Part of a small language model's weights.
Architecture: learned positions, biases, tied embeddings, normalized queries and keys.
Training: a variant of Muon for these matrices, 546M tokens, 4168 steps.
MLP neurons of a small language model. Each row is named by its layer, matrix (up: input weights; down: output weights) and neuron, and shows model dimensions 128-255. Each number is 200 + 20 x the weight over its row's rms, rounded and kept within 0 to 999.
Before each neuron's rows, "fires on" lists the tokens most often at its 100 highest values on Wikipedia text that the model never trained on. A number after a token or word is its count.

fires on: "ov" 22, "z" 15, "c" 11, "y" 6, "er" 6, "end" 5
L6.up823,214,169,184,206,189,217,150,200,203,216,189,225,180,167,213,193,203,171,211,193,200,210,168,237,184,197,204,187,190,185,179,161,239,214,221,218,219,210,199,206,215,237,200,197,236,244,197,195,230,216,174,206,230,196,192,211,209,225,148,221,219,249,198,229,201,183,212,197,210,198,177,240,180,186,231,201,208,177,205,190,215,175,241,173,201,186,206,207,180,232,207,210,197,223,187,196,195,212,172,187,211,176,210,207,206,170,186,184,176,212,201,207,203,199,198,191,196,192,214,214,192,236,188,184,183,207,172,180
L6.down823,216,168,181,232,205,226,187,176,220,185,196,225,191,177,201,233,206,212,217,159,230,184,192,223,172,215,204,187,195,222,199,195,194,247,200,205,203,228,169,219,211,213,212,258,195,233,215,154,200,194,226,192,221,222,213,183,210,199,195,197,213,194,191,186,203,200,195,166,196,198,206,221,186,231,218,195,151,207,241,232,212,204,186,210,242,211,202,197,197,236,157,221,209,183,195,178,186,178,188,209,208,158,205,206,206,216,222,231,197,224,224,196,178,202,196,222,224,216,226,210,181,215,200,202,156,206,214,172

fires on: "s" 21, " is" 19, "ed" 13, "es" 9, " was" 7, "o" 6
L10.up545,189,221,174,229,178,232,187,188,233,197,206,185,206,213,162,196,209,197,209,221,222,190,212,174,193,182,183,168,195,224,215,188,208,191,230,218,183,218,189,195,218,220,212,189,203,185,197,191,211,193,195,184,182,197,208,238,194,186,157,162,195,171,209,233,210,195,182,240,198,198,174,203,156,224,204,179,225,195,202,189,227,216,168,205,220,153,210,210,183,200,201,212,220,218,200,161,184,196,210,187,193,210,181,223,204,195,197,199,211,180,223,189,235,227,225,209,199,207,188,181,188,181,199,184,214,175,176,176
L10.down545,189,211,172,204,167,226,213,182,208,214,197,210,200,222,185,211,162,235,184,198,206,199,225,194,212,203,205,203,173,189,182,220,198,239,194,214,228,220,198,200,176,177,194,203,171,219,168,223,161,198,243,197,188,249,212,199,185,176,200,186,167,207,234,199,224,217,206,184,174,188,200,185,224,170,197,240,198,193,199,150,197,193,201,219,191,211,225,219,225,189,202,223,197,223,196,209,206,207,215,210,196,242,187,169,169,163,175,194,193,239,181,209,173,199,176,182,218,155,211,212,206,202,205,226,203,242,189,206

fires on: "ing" 28, "gh" 25, "y" 17, "er" 6, "in" 6, "ch" 5
L3.up937,196,205,221,204,212,225,188,202,212,216,212,203,198,174,212,176,203,216,197,201,156,216,160,187,196,173,195,144,178,204,185,169,183,194,189,218,164,226,222,186,206,180,191,222,217,223,203,212,183,200,186,194,196,202,202,254,234,203,212,199,208,216,199,223,179,193,244,210,216,181,165,212,228,205,223,195,195,170,195,167,231,189,204,183,230,226,195,189,231,225,194,221,203,188,195,161,165,207,235,180,183,174,170,229,182,148,208,204,188,196,207,209,239,224,228,202,189,192,193,190,170,213,204,193,184,192,192,188
L3.down937,193,233,195,226,196,200,167,200,220,193,200,247,201,213,228,225,204,219,217,187,194,170,177,215,142,171,205,252,158,228,208,178,216,220,202,185,209,224,178,194,240,172,201,201,228,215,205,192,219,195,174,200,216,199,223,158,182,215,208,215,229,190,208,191,200,209,163,190,200,198,173,186,181,206,204,192,192,189,230,180,199,205,209,209,206,189,218,184,237,217,230,188,209,186,201,223,176,159,180,198,201,182,212,223,179,181,225,196,210,184,199,179,203,215,205,198,178,223,194,221,163,221,221,187,195,210,208,211

fires on: " is" 28, "s" 17, "et" 17, "es" 11, "ow" 6, "ated" 5
L3.up508,200,211,193,202,216,203,221,217,197,205,237,194,233,180,172,198,227,204,200,188,208,170,217,168,177,156,198,199,199,199,220,148,188,217,204,243,226,217,166,194,205,219,230,220,188,222,214,214,236,201,177,217,217,176,203,206,180,216,189,154,195,160,206,220,187,164,193,267,202,197,189,199,172,195,183,169,200,180,178,185,180,211,203,212,182,187,199,208,165,203,241,147,189,200,207,153,206,213,210,204,224,205,197,176,198,134,223,187,167,196,232,207,191,187,210,194,191,206,221,203,199,182,219,190,219,193,218,174
L3.down508,174,190,280,234,219,212,184,190,157,222,226,186,200,208,198,227,191,221,189,208,192,196,180,218,166,203,181,186,213,190,207,216,184,195,190,174,216,180,223,213,226,152,155,205,196,206,201,167,193,200,189,164,174,219,227,160,191,158,194,187,217,220,201,253,179,177,224,168,222,211,163,181,207,211,198,194,230,217,183,194,197,194,212,199,205,171,211,190,197,190,220,197,194,201,214,204,222,202,181,193,176,231,189,217,203,240,208,227,155,186,166,204,219,231,161,205,214,179,201,189,211,173,208,223,210,233,186,220

fires on: "an" 40, "if" 10, "a" 7, "L" 6, "ag" 5
L6.up845,241,221,229,227,234,193,196,204,209,205,171,223,216,193,189,215,214,159,186,188,215,179,180,213,185,205,232,174,228,222,170,223,179,181,212,194,172,186,229,228,218,184,220,217,212,201,223,228,215,194,203,199,192,184,205,214,199,222,168,211,186,178,202,206,202,184,174,181,213,173,174,188,217,192,193,199,204,193,182,193,187,199,175,195,197,223,219,210,182,170,196,191,194,164,199,207,223,198,179,195,193,218,205,209,188,218,180,196,191,174,205,190,198,233,213,216,189,190,171,167,230,192,183,215,247,189,187,217
L6.down845,176,195,246,183,187,204,214,209,200,231,192,197,217,182,195,213,195,209,209,214,182,205,206,175,186,203,194,203,192,179,197,162,233,193,176,195,209,218,184,151,213,217,155,220,174,200,177,156,231,229,202,205,211,191,219,209,190,213,177,191,195,238,191,186,233,194,175,219,232,210,192,172,198,196,187,164,190,236,199,202,201,239,218,182,203,210,193,181,181,176,221,188,232,233,194,212,196,194,232,239,207,199,175,220,245,181,207,218,173,192,210,213,195,189,190,191,165,199,180,228,181,215,183,178,198,189,178,226

fires on: "ed" 33, "e" 15, "es" 14, "s" 8, "ated" 6, "ing" 6
L8.up281,209,211,209,236,165,187,201,193,222,198,203,179,194,168,195,191,220,200,182,210,192,190,210,202,221,223,196,218,210,189,226,201,195,189,221,205,169,196,215,177,216,208,239,193,172,214,187,229,204,201,195,172,198,171,187,213,193,217,176,164,203,189,241,232,185,189,211,195,196,188,137,213,141,185,233,204,186,182,185,193,193,233,185,208,203,164,197,222,200,180,216,203,186,191,220,211,215,226,230,172,188,227,186,228,175,187,206,245,222,184,198,179,198,197,191,208,233,212,246,212,160,202,215,214,188,202,169,218
L8.down281,231,182,227,218,183,202,218,204,189,210,175,205,202,202,236,182,231,209,211,189,190,234,221,171,143,195,194,197,218,202,182,202,213,238,232,219,172,169,194,215,187,165,206,218,166,179,214,207,181,172,214,154,197,179,202,190,165,199,192,234,159,195,212,223,189,195,198,225,236,186,195,208,174,177,224,246,197,180,207,163,215,220,181,199,185,173,233,233,213,179,212,218,214,195,197,178,213,212,214,206,204,208,186,232,220,177,208,196,190,186,171,198,176,220,182,217,206,195,148,187,237,208,195,215,214,217,193,190

fires on: "s" 21, "ed" 14, "e" 9, "ell" 8, "es" 8
L8.up379,199,205,196,199,188,252,179,177,241,208,229,201,231,195,181,191,227,190,169,222,205,210,196,196,230,181,215,192,219,167,219,161,197,148,222,239,189,199,180,209,214,227,212,204,203,163,176,220,233,207,175,214,203,219,182,234,204,200,189,169,197,203,219,226,213,203,212,204,223,196,176,179,151,183,176,185,183,203,193,170,200,227,210,202,202,184,244,195,170,198,210,189,182,196,236,162,203,209,186,214,187,208,205,166,218,220,192,183,203,226,170,193,211,198,218,182,228,235,222,197,174,213,208,197,196,218,182,170
L8.down379,246,193,190,246,168,162,221,199,188,220,180,226,207,205,217,165,203,192,198,218,208,225,156,192,221,215,187,189,217,205,170,179,201,219,221,173,188,175,224,165,193,167,200,225,200,235,210,211,199,185,213,182,208,203,219,189,205,204,169,219,194,232,208,237,201,187,215,204,210,223,167,217,199,202,181,213,219,185,214,191,172,194,188,196,222,188,187,220,196,157,230,207,191,252,176,209,220,199,200,172,188,230,245,178,188,175,234,217,217,195,225,228,192,218,195,175,215,176,233,196,173,193,172,225,192,232,199,197

fires on: "|" 31, ":" 30, "-" 26, " |" 9
L4.up314,224,201,196,172,163,194,184,163,197,208,204,206,214,198,219,175,164,160,199,210,243,219,199,190,211,208,208,162,202,166,186,172,213,196,225,212,217,209,209,201,197,209,211,197,233,163,214,181,198,203,193,204,210,203,194,185,198,204,215,230,161,213,237,209,187,201,175,198,217,208,183,173,176,190,214,189,213,226,218,174,155,203,190,203,193,212,195,185,186,213,193,227,195,197,183,196,205,209,163,213,171,222,206,204,205,188,221,181,225,209,201,144,182,217,178,217,185,215,196,197,201,186,182,170,208,178,229,234
L4.down314,241,219,200,176,178,192,216,165,226,212,239,188,209,174,225,186,177,200,208,192,197,205,203,215,186,192,186,192,189,229,226,200,214,205,235,191,212,186,202,191,232,190,213,231,233,153,228,171,201,200,189,206,182,189,245,217,195,181,208,195,258,193,211,188,209,195,166,224,195,187,194,149,196,199,176,198,199,214,229,185,146,213,181,229,199,205,219,180,233,188,195,194,207,167,192,184,209,212,209,193,197,211,187,191,169,195,218,216,198,196,200,190,186,182,226,199,187,181,163,165,213,194,212,199,189,210,189,202

fires on: "on" 17, "end" 10, "id" 8, "er" 7, "n" 6, "is" 5
L8.up346,239,168,188,196,168,230,181,202,200,225,199,173,218,198,178,204,175,182,226,176,188,216,192,228,182,195,222,206,168,172,220,177,208,215,204,207,213,197,201,170,169,232,171,180,254,219,190,208,224,210,202,199,203,201,167,172,184,203,186,189,189,209,237,191,197,180,194,144,160,215,189,216,232,250,211,205,182,176,192,195,198,165,218,223,208,192,170,220,196,239,217,164,194,217,224,192,195,196,191,203,215,198,226,240,181,216,155,217,198,176,223,202,198,208,181,208,201,213,203,208,185,202,220,182,228,201,203,211
L8.down346,236,155,206,246,168,165,204,211,227,198,193,210,212,167,223,200,182,204,192,137,166,171,195,194,230,171,166,202,174,208,182,179,177,196,218,209,216,222,178,194,207,219,217,208,200,186,198,179,231,187,216,236,211,219,168,188,227,216,201,194,225,212,208,208,205,198,207,239,186,183,239,184,180,193,249,179,228,231,229,233,210,208,180,197,184,203,210,162,184,209,202,230,180,201,204,190,172,155,185,212,190,231,212,236,195,199,220,208,200,195,218,205,193,239,204,197,198,231,208,212,228,210,202,197,155,179,210,185

fires on: "o" 29, "b" 10, "ed" 9, "n" 7, "as" 6, "r" 5
L7.up608,201,186,221,201,195,209,194,184,215,180,206,182,212,207,204,202,186,186,208,184,196,161,235,180,181,152,214,177,201,194,200,215,221,223,187,200,166,229,230,194,240,200,206,194,194,213,177,204,203,184,210,220,213,202,203,198,210,191,173,170,195,230,241,210,190,201,175,266,206,197,175,231,189,208,218,212,205,197,183,170,208,200,175,177,181,186,216,193,165,236,232,207,199,193,187,220,236,231,197,166,237,194,149,174,206,160,191,219,180,212,232,185,210,221,192,184,217,235,195,193,190,186,166,202,200,173,151,188
L7.down608,199,208,258,174,176,207,210,187,224,178,207,237,212,175,200,179,200,189,187,160,192,174,156,182,204,183,174,170,206,192,188,223,196,228,216,212,175,176,166,183,188,176,228,204,203,210,226,212,179,192,229,190,246,192,214,169,171,245,208,183,184,194,196,221,203,216,160,188,214,204,205,238,214,207,195,199,189,200,163,195,186,168,226,220,182,200,205,211,229,208,203,215,180,179,197,186,194,179,205,222,218,214,201,223,194,183,160,202,224,201,201,196,191,171,193,191,189,176,168,198,176,168,210,188,191,219,234,202

fires on: ":" 44, "-" 32, " R" 4
L5.up702,209,211,187,184,176,205,218,192,184,201,188,203,187,207,202,193,204,194,221,205,234,197,202,196,190,214,204,198,182,175,189,170,167,225,222,199,187,189,220,208,190,197,216,182,194,198,201,193,218,192,169,206,202,184,182,221,212,219,180,193,236,203,249,208,196,186,188,200,186,223,211,204,154,202,221,217,228,230,227,208,221,226,243,194,197,209,186,190,186,186,184,202,227,182,174,196,204,194,168,173,168,208,223,220,196,207,192,204,182,180,181,193,154,222,217,204,230,205,183,202,205,185,198,205,203,203,214,205
L5.down702,221,188,192,192,192,209,204,191,212,195,184,163,211,220,194,208,208,221,199,194,203,230,204,174,185,168,193,241,204,200,184,211,186,210,196,197,212,183,231,181,222,177,215,242,202,169,233,218,237,188,162,194,194,221,188,222,235,226,189,225,248,198,205,210,195,214,195,228,205,199,217,214,192,189,199,156,189,239,231,163,210,196,218,189,180,218,209,204,211,173,171,156,198,183,198,243,227,221,176,209,170,208,185,170,200,225,222,218,225,188,235,187,174,206,237,186,206,190,170,183,218,166,180,185,213,195,189,188

fires on: "k" 19, "le" 15, "m" 15, "o" 12, " h" 9, "er" 7
L5.up791,198,186,218,249,202,199,187,205,200,211,212,240,190,198,164,173,227,164,198,210,169,180,188,201,221,206,209,193,196,189,180,188,207,204,230,162,179,200,215,183,214,212,212,233,216,198,224,185,209,216,171,160,183,193,203,155,168,225,221,191,226,182,196,169,184,245,181,211,204,245,175,244,236,218,203,222,191,189,187,187,213,172,178,176,193,207,205,212,197,176,205,181,198,251,211,208,203,209,231,232,219,213,194,183,200,196,182,199,191,203,193,190,203,145,178,210,200,229,176,189,210,194,179,216,169,197,179,266
L5.down791,212,189,199,201,199,230,228,239,209,240,214,204,204,199,173,184,204,208,201,186,221,213,220,180,198,206,238,226,197,236,229,221,199,226,191,186,178,211,194,209,217,167,178,190,210,174,235,176,197,200,210,177,214,197,208,171,164,140,176,225,240,164,206,203,205,190,175,193,189,218,180,195,225,206,161,195,215,238,177,220,179,193,200,223,196,202,190,248,205,204,165,227,199,227,180,211,144,196,208,204,223,179,202,182,184,202,202,211,219,186,201,185,163,194,179,236,204,225,199,232,218,178,190,219,178,186,220,197